{"num_attention_heads": 3, "norm_eps": 1e-05, "init": "uniform", "init_std_o": 0.00807, "decay_fraction": 1.0, "final_lr_fraction": 0.02}
MLP neurons of a small language model. Each row is named by its layer, matrix (gate and up: input weights) and neuron, and shows model dimensions 48-175. Each number is 500 + 40 x the weight over its row's rms, rounded and kept within 0 to 999. Numbers have three digits each. A neuron's up and down rows have the sign that makes its largest values positive.
After each neuron's rows, "fires on" lists the tokens most often at its 100 highest values on Wikipedia text that the model never trained on.

L5.gate220:515488439500491495480508522504453472538553491522534502496522406475526488501528491496611505489542462548533500466488514521501409463601540568600569510514513587536494445481450453494503518502441527419441500479502483502536448526454427514476483470515494520416471481431444574489456530520461454553499447503490506470505481536481484531502468436451498502596540471513451494595565482540505487527555
L5.up220:512461481442506436543556470491497502551453509551480518563488479455543495494517453538499534526508507515601493518481561557477483532521462469583479518528427525535519467452477467435531521474525425463469526455474496492565502488500478563539496435409447389547587421537446515479491457498464474534563555444514487392527475524523533542472445545501457532525463501510485476539471495557504487514504
fires on: " as", " was", " to", " |", " be"

L5.gate2:499525554468531491538532449514426534539473513462503444475450497502440527485506570430499549474467516515492414465515481489480479453475412507525528569487497444425541448443514407543480497459496508475504554501423555504518462533521518446483529516536473520498518463495484505415471457499464433516451480527540579488452472472431510400532474453434497513516531418444427502562451459479607515509496
L5.up2:539521488437537442540555497475517454411452459543444476424406507527452414514512478540481557448436485553527494531537547504504499528586516481544523552481511532499510458495546524541500536539488480515468530458480549482460567505517442580525488473421524465495481430506546454426541453483503520507503493505489498491498470476497490452491494466546481548523536522532422519538510386512549501488509
fires on: "H", "f", "s", "w", "ed", "9"

L4.gate383:468468579513555443498471498511490453435572474480515510488478530438510446543430506499484542518485530549466501487399527500474646531560530483461496504512532438542513479467523511498523495504491477536489455462447497596478553510453478508492493451557529450513461473524505515464478532572456556537466455440476491427487471507505547498498510520489476529508415429521513491423501530509508500474503
L4.up383:453518469557514466489480490555462440453535511553512526498454596468594521492467503541501490477490483512443476516512475548527548490498427508490533504513550511493542402460486517515504474528511523518498501394500429529494544412518469522565528544546504509398499481499508510507473515475529469372529559467556462439495455558549472460528481472570480532438528461531577500581496495502524539513560
fires on: " of", ".", " in", "ed", "ate"

L2.gate424:522543516513441523425522512566557522507596380541501489488510449446522470575493500454478489478462503496472428524527587478465578500523496486492528511470495478506495539506459529489441417437489528428463482501458555495456485438458390487479461545550493488422497521577453457412511501466534565486528490492492508498546483453434454467511530494479472559580517469492424478528450499576533483503539
L2.up424:515500541498443506468545503593486480501470497499488494515505485500481458580521481444482474514534537438483433498534553622466546487523453529534538505512547554516504507531442482446536438393498450533473484471466485472507491477545480465466499495457457467447516542534463494465563535509486499476517536571514496544555475502557504484596536448502498532603553483493431470509512424507501526427574
fires on: ".", " United", "do", " interest", " use"

L4.gate471:529512525447512564496460572495546486474454521532553494560506458558495461467502350556581427556514526497490477482467463476476444488523492517521494536483510462485502502451457476544448527528437516419468457515518529557558446528552492461484568544529519507487532478545466493507482452468555489475454471453517516454527511530573516497514497546544528502518489550491449510559449467487519438533505
L4.up471:456549524508583520412534563531485497463475519473513489492517458545476464516454482555504513489508495471502567546567476522506490529540536569532567527463468477489454495420462488529501512478508505505479440460533561466534510509506475459464478440500526484503478355537504487535491546451557504519482481511461522489530465537460492498441448460560505478525539460562510530517521533532538436522399
fires on: " \"", "—", "he", " “", " as", "e"

L4.gate285:566541611504491456528452562463467431440447423507478516469474445546545504529491518505500573529464521562529504492445452494508513518594494491513536495534508494483540571416572480557477471479467477518411518507492533555422479482465585553510440472458487490471497487461439475506458524493547458504460546536555517523476498459445530524528493480528515512442480523544502448513483518514476539507476
L4.up285:512501529406482533542527440463454455540500512464481560508497458434465534469543507454477499523497489486475535441564511418463545507553496525418443470494553501516514493464408419469514515511496487462435472504515453527453535514562420497506548538485452569505518507422535528553436481505455538527519513507529525593433556523544466404533489527553473537468536559499472505536540525495510562490508
fires on: "0", "in", "6", ":", "1", " in"

L5.gate368:573501507580501511468510532474508479540456452583554507504526505542488469478546508530559508531538552474500468446509593562510481487533506506468461470521479500460541443563494516502505478532447515534445577500557505517486550488533518575512474500523445419547522530474439542589500527477523448482531483490489495510506520507583483517488480601462436517536571453406551492501453487503623531548482
L5.up368:557518571507458451521470444515462403488447512433524517455499431578504477505487529561517517501546541489433527472504531465448548524466497486469479516506542450444509589413479445568545586516504524490564477492481519458549546432558515509474491473500551546521494517417545501510470512490517512498505480486550468492495451501471510491479519567511530558431576502526556468572498544523530469480510
fires on: "0", "ing", " down", " out", "s"

L4.gate224:500498496467454467486501580507467462481541482459469460514476496507428518479503544500523438487469532476486471606508563516570499505531559474538496597525474435568461501442529478489553493378494580444543474509547461457539476553461461487507500528486559456434499457570467459486504551508471512580509446514492527556490448518458551536463476499506540527541544496428569548441462502500492445427486
L4.up224:469569517505514600511469518514451451547551492500515549440459490510525594456405480526517480505458541496514492488484512507561545438483554478532581547546485511494422502507550495516530531504524570467463457473495526507594505530481530459444419516498529499541448463470565441490564515501474430509418447509476518534509389540493498511436513533464494529538514511476440498517511562521414520489529
fires on: ".", "k", "e", "o"

L4.gate153:489609529477486542529530575525516481516583536437455489529496541432523430461524512510532541465458502477496463542471502482538490481489472539492526530494550556450457455396554531555505494459537503467470531492531436515520463503436412463529542428468486478527459481433485568424494536530497488509566467507473456594552487514484484557465523573466480484491579490528460530535506589479461488552517
L4.up153:593479510448530477428492462510579491471551520596422525457517428442493533504482490480462503469502461537537472464472532498443564520581543531580533559503549581500546510504502439515560537570517533540504506545415473533474476532549525489526465557469436472485556487446460535522526464560454468545446420486522533497414474530483541532468495440497475468513498571502562489475519461427451541526545
fires on: ":", " |", "\n"

L2.gate413:555547506468465489547590560545482568475463427472536494529524511527527509510529510525526533577467430510512450548510467506463464504491544492545494516402488545556601481532479474471524480518495498538524440373517519464504530534389447494518504403471562514448554520492474479516434531469519434514514514484394470436519473460486527446495483450516461528573499555534492534530515500506489482533503
L2.up413:543506439447495527535490533511467502506500422522570510531475480439551560461574507553537475558464478457487521496464491560462474501481533522430573512391482531546554465550465499484477470538532545502469494473555546496477547490539505530441464427512451428473531492553418473479519534512451471460510481516545542453523489519471438464551497499494443506540502615512480565451540524443530491475520
fires on: " check", " un", "un", "as", " Dis"

L4.gate492:500473472483490485548435543523477481477502580576451575514547555504475454545566531486478511529495522527484460519447487411513510467455497539472544554506446525500478537434502487490511496574480555501480502569535511496533461508448441594540498499541539440477562455503501514577437476455479568590517501509522608518499545420461634510534489536480473583519499514490485500469506529582583483505510
L4.up492:582467483502519531496501501529520490458497534529542562546503484489438494503512503485546518483473545537523505501592511449478544486442490512487545514497502534451475528486470411544508520483470447548462443509491550555461442434488479614505498514499424473432545533570488455432488496516456490534471440487497605485543530471454478476510517566545574412495515491508513529547521508500519463474542
fires on: "in", " of", " years", " Votes", " Result"

L4.gate462:489488477488555556513428553496434472602551552467508445456439491544463510478481503522561479503551535499493556486530479497545465499567551463556556529530526531493500453531470485531464496537480489493435481498487529447551477492532494529501465472549484497472548530469407450521462435452454509484481508465480491506455535473564563564426498477468515506493457554453400495564430481450549451512503
L4.up462:508494525483569496543543517434515479507512468559494470535425453491448526584480489528481543510479560494477528471522461583551461456483518503518533436492564436528525531498464452477544510510451499513505499427561477480500500487477523505553482446542572543486504537503474511492485406492453526407530495499531453524496558490500482467440563503492550470431483528534532487440509562519496515590480
fires on: "s", "ed", " had", "d", "able", " and"

L5.gate408:522534490493498484560520507535497496460529431408452557486470519421532554546538492482500471514535512497531433577469519487498509436513515530490507588495510430423494493517447469513483510491546490426537499509546471584526513468561519514445563513539574529448473550484530482524453500464528521481476493483524542463562597483450498488507481491528516568450485520515394506511587499458489432521553
L5.up408:539612482469532469444496563492567490446428498457463498495555513525493539418509520512570550539470468551485495527532498520482466466545535482561496460490515391496550525492515456516543528505424511490543491513526488463583521497513489553532490478496526559430483479374490475562462482478501567510522490548437494569532473476438536495498461567513547526481525530452549543531517515539536470520463
fires on: "s", "es", " by", " led", "ban", "te"

L5.gate328:512537566553486459479562472488568491533541540458484521455504467516535492485530469513449493516481434534512430492453587474429550462551560506517515522508547470486501477510534545522498479493529507478539510411526506479478429481511549584471466456488549481514528562499596508540515451521490562475500541445466493455537526528494459545414495542517571502513515461485474590550468528561500617501474
L5.up328:478589529522455493565473501521577509412488525492540529510530554460546467493499542524507519546537468505474392465542517490445463481462501526573519525518483493493559520500461480438562528594508494505538530482529419494512523532481500499505488554557538464535477578470507450589551462597470450513544511495504429471530560482500420469447456520496466519435542492465551552552484513551605509580478
fires on: "s", "ing", "ed"

L4.gate268:535470562561479546527464496588457423498523427491478478485426517551535465585505449478439531555448460557511471515535532505519554478532481481552499543493492478561464452483444468547483472486390484507481501517476486530518555525487501494553445465412527476453552476548465450482477505540469484479467523515467401445417424562446496473494524500540468506523574462571437510504527526511521502533431
L4.up268:456551569510493577522484548562508480509465533460521490436471556458543520580471445414514440502417562544492539442500524548499543537545550442529423514473466518549497461540513466522512475441423522521530445494578441429491453439533460515421483472437488514511453457487495474482474517495518506476481486497525449443455405551441554549548500526557487508563489529504526537460477448526478539463519
fires on: "."

L5.gate14:509480502552449483537506477438551525551464571501446546574477557464487487522506434505480482480486535475556431519440486507438475523466527527442500487589536480509467435509459459433460468500494499528548486595497536455501517519493475497481548555491468496489537483462537426459473548415539535495474515502532460520481452474552517451566573516546422474552500452544544466516499517459425422452535
L5.up14:549523549533454465530495546515501537545418577438524494479513506505459498448516435463544562499544512488535491537453536475492473518507583463456509506525502537466552483500477514510477489571491439445504501457514497506487571513476511428467421548527498461532483484526535481502504555565529443533505489437457476473531445431442570523481411564497491503478443454547503402506420547454466537490528
fires on: ";", " =", "-", "^{", "0", "2"

L4.gate156:519512539500448466481435475487505488531457463464551540490519504552513531463469555446485528462529431512520532463514538497498504466535468422503464510532484513550521421392501502457483535506503498479479509500501538517441541562517488535431525535487465469485491588506553570552464488516469430541518516476566527510472480563439523486507577518521455504505459513537489464521529527551612547487609
L4.up156:514513581540510442462494515474502520445452516465472477448506467496401512523544455485415461542481491502525428537467513424476567546549499515550523449498515512599536509438420561503552530497563554475529488478497471534495512487483500503487505450485467485481525522539510539464513506484460500511459550520525576565538490455540451452556504541488438524520513522571452455532519458520572531555488
fires on: " of", " to", ":", ")", " leave", " in"

L2.gate76:483478467477439483484542551505489449465478487518535474583482517507520542499515562474484521540556498566538544453494476512506408519506496512498544498491532477486520507484470505401513519558523542531481438513492573531439543510500518467518525477496488496453465477525480482576443561504503430471539511509485460519530573449520496572516442513458488550540505498532471519529540561549542548465407
L2.up76:539444509486491440519428502500552560474459455480530508531553480451536523503499536468466513511525568505544566486434492450459494459513510567506522452450472544465550522512446491500507468550497463490494443513496478495481529551428481543483541499586418528470406506533482550565458542469450476455527557494505468480549539526516515480520486473494506511493591479541647508447447550488425433477460
fires on: "e", "un", " check", " multi", " electro", " X"

L4.gate286:541516501501493537506589548478548491510503458405526545509423451536513556475466566474547461470486548497479448492488580504489517548560420565494571491506555493516467478446483460595516528544425557474510454543476519480477508520474468583558519472573553558545461565427522513487598488517505427464526490477561510510545499516470522439443467540460511499473517416515586419502493495493514502507494
L4.up286:503486510486518506547550420489511614453476490490536556531471406526429491443572522503495471472515521476473484499497453502537480551524505481502517453459567568506502520515482477479447449492500503444519433522509514532469525510472514537516517519521579455509497519506434571481465560504446444503496500541494513488399536619537516456539532519443447524431587545504475450479472517528540465543476
fires on: ","

L4.gate500:495557573493489478529554578464521488556445495450531485470493559563477550510525498503486490516490562468503470505463585442472473503503477487538505555579529458507438542477439425573435516513518572537489473514526555507501445512563566566465480534517505584467546571448581428514466521497456500460451479515455503527558457500524472485524465540504503506541506463492438521570521482466524479395451
L4.up500:531450538526560444554451604411567527489500462457503474555528516498494529479553546424549514471487484469482467541453521468411455484549504439526494555495520447498408468439403444464477464504574487473516468454521512498562467528564517582469494521420473530516542501493524445480512504507464531485488510510437457533493476491551550498492492534472518517543599485512484498466472490417555440541455
fires on: " and", ",", " but"

L5.gate468:492443502500501528519528539548516504524449581480455503492495479499458455467521507459442484553455554500502470574492520557548494453544558431593487461492552552494499516504493416492506515538522459564523517512518494509526487446527469475463570532386476511491542529566463462551562574533554531475493478470563477462454533564521499542523498418528511545553501448490458463539517467563437469497468
L5.up468:551509472538542516547434446509538564555517430532468501485509518457566519480510549522528467516481541523465517454511503462534455516392536505455540410504514496484475491562426480432607483529514497460467560429517556524471427515511524480471514498468510506481533521459525569490511430544539505503516551447520425487509492593502449496446579471449532460499520478479529466491446497435471472559505
fires on: " $", "ly", " over", " of", "com"

L2.gate326:500502508539515593593511558469439475513529530498414522526520514492547437493539530460522552550520541517568436493475540501542488464535477492581497532486503526528500407504483483444475512497529541510512549477454518492530419536502476454475524484459562508539498497565480508498503539458520452455555520520449563523525554523491475547442460544430570473512529529429508511455561440543540546451543
L2.up326:538464569552500489519562542458522476493483546510517556509511412530486460461506465484520454457479517471452455554512454529432527448523580494490511481473586486497471529475463477514566502517489507520500475440491474462441487475556467504451496474588510482597571588491510513446471489550528476428533502513497538483545513502447501497546522627483523468445572532517529546527482482447497446492531
fires on: "s", "es", " him", "ing", "li", " his"

L5.gate77:524507566569451501435565522554432502532552504474515441548520515504465483483467513514563481504447529566466550491473459560527524544481508472476558547585539461503429431526519481537406470467454548427476510404549458476510491548457544435511535537523515506547445462493510521490483478499503513470500469476524428518530537513480505532504573525488511458509486472475485422432470456520504462556468
L5.up77:566503555483447509496488504502514527519493485462446509468520536446553457509478495508524542560506454507475614496474493504573544487521470471549547558490503514512552602546475557540538479518524496490515517504451517555499483516482567487526533557507502414544527461594439512549426525519405487567430462532426503583473610514481461469462529605462498531466481508488521499453473490486440488485481
fires on: ":", "On", " On", "born", " –", " on"

L5.gate489:431492452522617537491459551526541447431444505488429546512463467498415455515463502519462545555471593539520513440385521467483563525495552482527517493423416432475493488486444515502575527478455545491477513507451506528526470485452486508555520455462494454460505494513544480479503481493538566532476427522477488480499545515528475516447451531544481539477549444488521396502520535453495497439503
L5.up489:474543496541519520463470530459494468422481490463541471498516443522441501532457435458550486493491512501493444469504544533432542461510450439546528478494441568535502477514581517570485511493494472536483508546505566524500527463477486508541489518544559566442508535521564500486503544482487549509468490478563559391502558474553570484518555507565540492525522509518486423533519462400485525423506
fires on: " to", " of", "\n"

L4.gate318:582432480529462558557462555552562430486502528518547498528580516502507542410478517492569463486451446486430496465510528483497476506545475502510561443478550515463515480497531418486538528490470583489486483422556562525428455421513536464469561544489480418454562516555540463460446514494510553520501495461452496488520531530446446524469457558480470504569538508522500498516416421485495554508473
L4.up318:513501507525526509549492577522526411523544527448519450560497488543412559409462536520521461545490500497468540417422525521477425478526505539476502470463546490546490475545528519468561509495413550418470497427485505536478457429529556454516511515505420451480531475526529475505495533504584455595495505525485506491398494462430484500495477480474556482537496501450546508505531468492504505487464
fires on: "ly", " most", " more", " very", " so"

L2.gate89:503530457575503447514542454512487503534570504499497479473561445519456464494531488432512490494397538493530482507546553459518491464550471483538532498488505548524466421464457500425504430566470537407438442523538534455519460469457410455547478538452578502477618524479574503462434502472511497485492503623534553490481426473473483464483479532489562472462490542395444498494473397467555491547497
L2.up89:503512467478521517490619441559437436464526460544513468502510512563528447452517469509548472491516501529519470467533479600506541444515463434414524491541446555494501442470467537462454491580531616413491467486532512503484477499506478548495503497505509506462517562449546482472476552512486451547538515499486417506453507442505466397474515524488558422449551449500467502513486491436477506538476
fires on: "s", "ed", "rd", "ate", ":", "han"

L4.gate329:576460503510583459463477586498526479442429483496483541520530561517565507490439520437532445436449549488510572541387515515463522518510440468547508416486534517524526467505419431563463536459526522517497443513560576456560584473543484483520437537491531561564488527477487470499479568553468573509533453519504492582507453492494527512507521579427509480551472491534500464547489549480530524473474
L4.up329:517479501529489489509462525529485507508466523577427469514437537558606566541485541496449485524492537560480482539527474475516435524439510579484440521552519527531497544514363480470481445432514473522433534472506545511466554480517448504499520468492586492491530561474509470479475530428484531465501497528534424480495498535428467556530497479531478537497504490548533557494424562510487529520453
fires on: "==", ".", " but", ";", " and", "\"."

L4.gate407:411558524436537519437475583570526501526460484405534448521455518575459564530460443420531565478529568491503454475458492473518496486473498504513549442542484471485504539493439480518489517467432551453461452488500527472463468517460469498496541436537526573533479520503522522543461479454486569505464449502431519501481545537501544533486521442491554524488500556552447456456449463463572455459518
L4.up407:493452505513571520509533485457483522561521494541468494419486535488500454454474429445583412521521539466547601436448524514477491493472482524521466534512458546626530516455504544472512523491517482537493481496507581461475493537570497508567505490472480482471500483467470492550543476507417464559464453542489576497521493479499461508497403549479487422496525524459546462430532489464463465491462
fires on: " to", ",", " had", " have"

L4.gate511:510549461524537598543484507508522437478589487499503533526449528531609492513455430446564475450431531517470476481520504504487525506496452538444533435476465489509507547453459572543466461489485510531443564499526538471538531434491485434523420520492487554524454556515519540530436457449537481467563443501544478427514503523426523577503473505508491492510559499482421534541487484517587539537468
L4.up511:515450479481497575485466571536461401461530459494407517542535521522522479488450516507487481498427468528522471564533491444491601501542447444481461540457579491509530528467465607477481487539485442466494504477435499498480506527521468541489495542442527410558431495568433549511484430434469557538444390530524490519536539521435522403488484486525478469527570484495506464472500472460463464524437
fires on: "y", " of", ":", " |", "er", "m"

L5.gate101:546536527485435505485529449573473524447459531476460502520475508501541464509549513525488410487552463465501523445457566462495599579496525508483470481514589593450467398493492497458468511495562513560509520504547491451478525542515516466432519439525485376521505587470576497446488489498515503507496440480506491467488442450565522537497446523532501497579576479496460512506519473515490509535510
L5.up101:506539455449452489453490594515502537495512482540466517493527549492587418519490557512540517516489478521533535478462494479584497506492443477503450506598549538537550530539525511497523503570489507490507446517450484493479416483522533556527566498530431504470587573487505498507514567532525525499547534448549513530502476482567448543476421490458491503513523506462499497532441508473474475495543
fires on: " been", "\n", " be", "ed", " was"

L2.gate245:457501439452477537495480432456452505459543529485534472484454549515496439510486499537501526544507521542459550424475519474525506513530425509428434495532515535538522501560548432485549479503442484496513486471560489507502502488444461516527524538500525527457478531531570544595526560547497442466456455484536554467522508544421474481492508460507544496567480505415451470505447522586469477483566
L2.up245:531479500524474478549556453473523506504533541432458437520499505457506448476484497496554472489502498484520584476536532491539506513448446492456503531515555500540490473460561506538487486533467441495538522458554500472544453541516538553547487479532472502426460506526572539525506488542499536502520504570536524424599474543483458530478530546514489503532416500524419521544513518582468459484523
fires on: " New", " such", " based", " also", " modern"

L5.gate23:535447577503548529585512474454526481521581415450501576499555506596481477567509481502445479482488548551505419466527453422498517440513446493507521541516538569538535475499491525480547490546506501425495515488514515473462569506512471538484445472509412464523503455526523426508500509605514559462554533532494570522504502464476519517544535524514446510460497500512506490529510473585513431574559
L5.up23:554477553524531472516550485445499512474471528555484490541580454548533477475487451407484511482493471496512499494431427456562590541515495501570496473516464416504539482479431524536492454515579454515474492462570468439497498505544579447466503519497496465550505502467514520473388437490476559505554523424564510525483476484497452521473562542473487524485494510482507490558511546468560512440454
fires on: ",", " of", ":", " in", " and"

L4.gate179:494549510568473505525496508458527487485510526454540530592533585466479485465450485522509488527530513498479516457480553446450416539521530480442470468521499517459494534480479492480437408420469499563493515433540502524570454528493505562467524585473530474486485512529521412510434493497508554448488498536477520515552537522539444427526517525518480495501526476475460510516436538574547439559452
L4.up179:475440508499461524519524463489593488440479484486464480617529568490480461437491488523495522527411539504425470481547504477517515524517529457470543436488606550428534550535517478481455528489509543522474484459539500505536453511551496585440482509443488618467519508546504428496403484475478477518554515521502519467507488559562482473519497530510515455478517542470390583521457503528468510502516
fires on: ",", ":", ";", "\n", "."

L4.gate48:496413594541473487476455472575542540433548527463468505553518514514477421526415469471483520455433572489483452572466475471430527469538512528487537480516499519476506498508533537551531557506547504488476479526508510529523501545426472542462455424440462485523504524530449464519514537497496473541507482494513462443530512512428536516458506559404526524491450493535510535535556404510477504557480
L4.up48:508505582475542482451481443544431499503539542536439566503426483435442518571468400538438546456431530464455471547514447474564479493508553450558502491502515568550473527526484472457551431483497547518472433472469522570473464513473509512548467467484456466515497474498464562454495466473549495470441463504531466538465444511531569504455521493518438494468456487504558541512494508476486489570514
fires on: ":", "n", " of", "s", " election", " end"

L5.gate132:525477461548472522491561477457552507457566461552531522500497467525491497538446470507468533470484518487626547433457481562494524473451496472493584483383482431550524453561477558526497524481491487468486525452518439494499567498544450473505548497416465504526539480543523456415506523467506499458561493514492446504470479506478503401450480495560570483469539431480530434521559506540516497561522
L5.up132:502468548510489554495563508491454576539513470537582488405469497517462496508478546496539482442442482474584501457471494520512522481424487496434509493456467494589521510492520557583403517492543531480505539447416559501505469436565480540561460467498532537536495563513542490497547499519516432487554461484472441477511428540571543494501553527514532482372507480530557531467490473477492432438502
fires on: "\n", ",", " born", " |"

L2.gate58:465501463469525459522525465494519484472539467475507456456461511533492487561443510494491497403411461532488534475537461503483491564514509548563472503510495461465470559524525424479515440491544469505532489508551540517462538545466452505474570537487478551498418526572533543527515502450473454542566490469491489489470470513533472476375482530477448567517538459443495503526476555507452461434464
L2.up58:484525517463492507522504530505465534486504500495500504546555496490537509493545546483615546526527519558491502488578462482554555529537474520437496529474461551454551447542483498543510520540525532501444442568481492454452592473506484427472481523476471587579571433570545428526482495565472506496488477541500535493416543522541508505541516439527557510499507413502486480500543480552477436473447
fires on: "A", "S", "y", "ca", "B"

L4.gate68:515521456474543458491515533533553500423471484515490479511532474482522498448460567523536464534501542508530540466459453487440518542510524476476538470516452458535498525493458450451430407498602481442507519499526553423483406499562532453439541497530572529439478484521532508502512530564471571533516488507502571513506471513499426409415439498564522531535543506523490491509519507484534470476527
L4.up68:453545515549474521534484475448526567421471558471494514513554487570511532465437451527525462499443491450426525464445534521404503518509511472455492558506537446547479489437523422538484473496541524502505494530529500474573538512532490534436513572510493549517504534441474506431543492466512599529545503524518535569560483512539505448438499534501470443498557401600600500540505531466533499493514
fires on: " and", ",", "–", "e"

L2.gate139:528439586496537560580486562485488485496485497471505402487470496582522487466492497511483422573499566509397513535496481453533471441480523514558463554497506489517520503498474509497520523487501525440541510446498521522507466541474500439478613463433494490413591517486451482438489529531488504547494524607488510579549467467530479467538528468484496568470447529477482529454510466440528491462527
L2.up139:532480523462507511525517558524426515490471574495546453548552415477462525489429458503480448434450499506491460515480472470470535493479480442498531515458536480526512421552539470506490457441456544539462516435464503478537481515520480495471578510521459501482510484530504483478474530545486537585501531572481490496475464535542438451552486486462495543516430501518488468483480548439527552427537
fires on: ".", " more", " that", "ly"

L5.gate190:539534464477515503435515506447526492511452477487516516452480528531486477456474410454544523499504545450493525490498528470570542542623592496529512468509542509467502441428460474525460562579530541547452530451491469465508506544514571474479521453502514447457573520464526457516536467515441537491508477482462519520413543540465435483461506494539490532492471495426508558477497499559514503534520
L5.up190:456531516508500585529543537475623496506471538569496529446472484472474453555527473556522470467524505448488482549487525516435533433465474473535505482539544509521548563433420572540505516494498450543477497454525555566448435584463528506479498424457583510556540511498446532566478513500518516494459488461455575485559564461499485493457512517530573531521483471486457555490493494515447472538482
fires on: "s", "e", "2", "ed", "ous", "ne"

L5.gate282:473546484451528451515514422485528557468502449408545545547458509541534453588538471509511513469453428415498494508591572393522491563527491546517462484471551572480512487439471484500527496455460543475566499451485552483477507554533442526460489468475512476488563513538525461432503507517461500532496456525511449533548539527553545466469452580481510581530488459537423513503501448497441405530463
L5.up282:487467465450522431532529521420542576527474501483538536523477461468499497530519487496478503456443520467464568485505467378535484583479548464563484524459551450477496574480493429546528515462516478468496524486516500514473476527548466524502476525473471568537544484544470464483508541509538503523466498531526484497539498533497607483501463577466596470530467425485478499520606565463491507434464
fires on: " and", ";", " until"

L5.gate457:556509457494503450503494475427532519482501531480472486519435508534537489517446558472444486440535520438508493498493483472514498457457467472505537584444544484507491485409491488572503494436558498524476505449488496492541450534399455523489479459450595490617440472541527428540516489491458529524436425528489527453497454552460493478454477477619524527514488490465563492531577465494496489467551
L5.up457:492555495511563524439471501456521538423470498431457504588516514486454552514474482487516502471465505472498528512546463456520524414499539508494529592465477448574513490439558444542455503481583552526455495463467441531433541483422523509521497484521436552496469453455502443580559428493528514457515512522464520543439509588568460465515577473564495473482459490458555491487479504477429537500441
fires on: "o", "e", "c", "es", "os"

L4.gate308:544570552517530418543529538488436531460494486454471449418468471477479573496482529459539472436510538492462541498478547534491512484541469516479524521477546450527434494468550468492484547550450522466488459540537468441474440483491509502564568451418484475477532482448515470521510433524453450506469501524523573541464452493499487450520541551456545395480516509520576444496520459511511510499485
L4.up308:474536463414491486476473505457463515482508480459466510516437499506544532502393473398466521457564484494505544529526437466480534537488496545564516383486518514542535509522450541407483478529476546532552477534465546492494537513507505453486489423405552496501525562460451476547497510455531497484553491461480471507509546500481503493527542502565553495494532459471458420430427494497518448566527
fires on: "\n", ",", ":", " year"

L2.gate34:509561494510459505500469501526488480576547556457513554495511508510478411488506533570456440496466457527462458503505456494474515576495572569558489486543521520495469466496486480522484520555455536495556519490477519547545539511494583399543518531531431492512513526562554406506513543570538515515599498491489489510503507512544481569485511517533566452516513451426530557502439583505432533479541
L2.up34:505548494518463512483526528530494506488571527481477541509491517512523452572519585523493475524502496481505506462500450466458570472527558431521500527467583567497527503495421466525470537539530571486583481439513575539498606464478479452478495502493447559503504587524526462555488549535509479487503461488477562538576502500525478517482528533577572532546544475463511455539463505534514603570599
fires on: "d", "ed", " died", " needed", " lost"

L2.gate148:542557553495532459505513478472501404451454575400491560504421468557524517542495522522567528518539515473527473502489485548528510481539546502546520477510496464530467547535468546508526564601518501507414522463564505506410467510487505501497600474494473487512508472581520481476465457513539533452477536535450545474468489515549473437453507491479514540511479484533514455535437532580558485459499
L2.up148:546587545560495519519527472489510493452522534459509543484485458492558521576494421480476519469442545472501527499501435479486536424514504553462490503466514500533481551511450463518513539564564446461521485516503486450482494506513517408503588524447537501439517509480506516529531438564411527507475493564482527498482545523578451507420485497491513508486506488438564505469472516509452538497495
fires on: "'", "ing", "old"

L4.gate173:517415572510527555497511594501578560527462500473424599503519524508506483535549528447447530494469466525556478529560485515489425501511534537457490477479563478459525516475558548521515418414536582488557448536580487479579554479468538480429489521445480446509538507512480530436497514528473554541509473427522444475514509459485552515444483509572454515515475516543516492522522488521485520539492
L4.up173:523484533500489484508495466484531562483430564535520519535494574514470598477535493534497464448498536520527484490518470467464526568451479519534463533466441499512489513576502564508453536446531484558505483508479505456554526545472513495413475484451466457527467463511511425467602439574514455484468458438473452515426528508491494462557469495418525427477416460475537501461571499455458441439489
fires on: " =", ":", "phe", "-", "vo", "ga"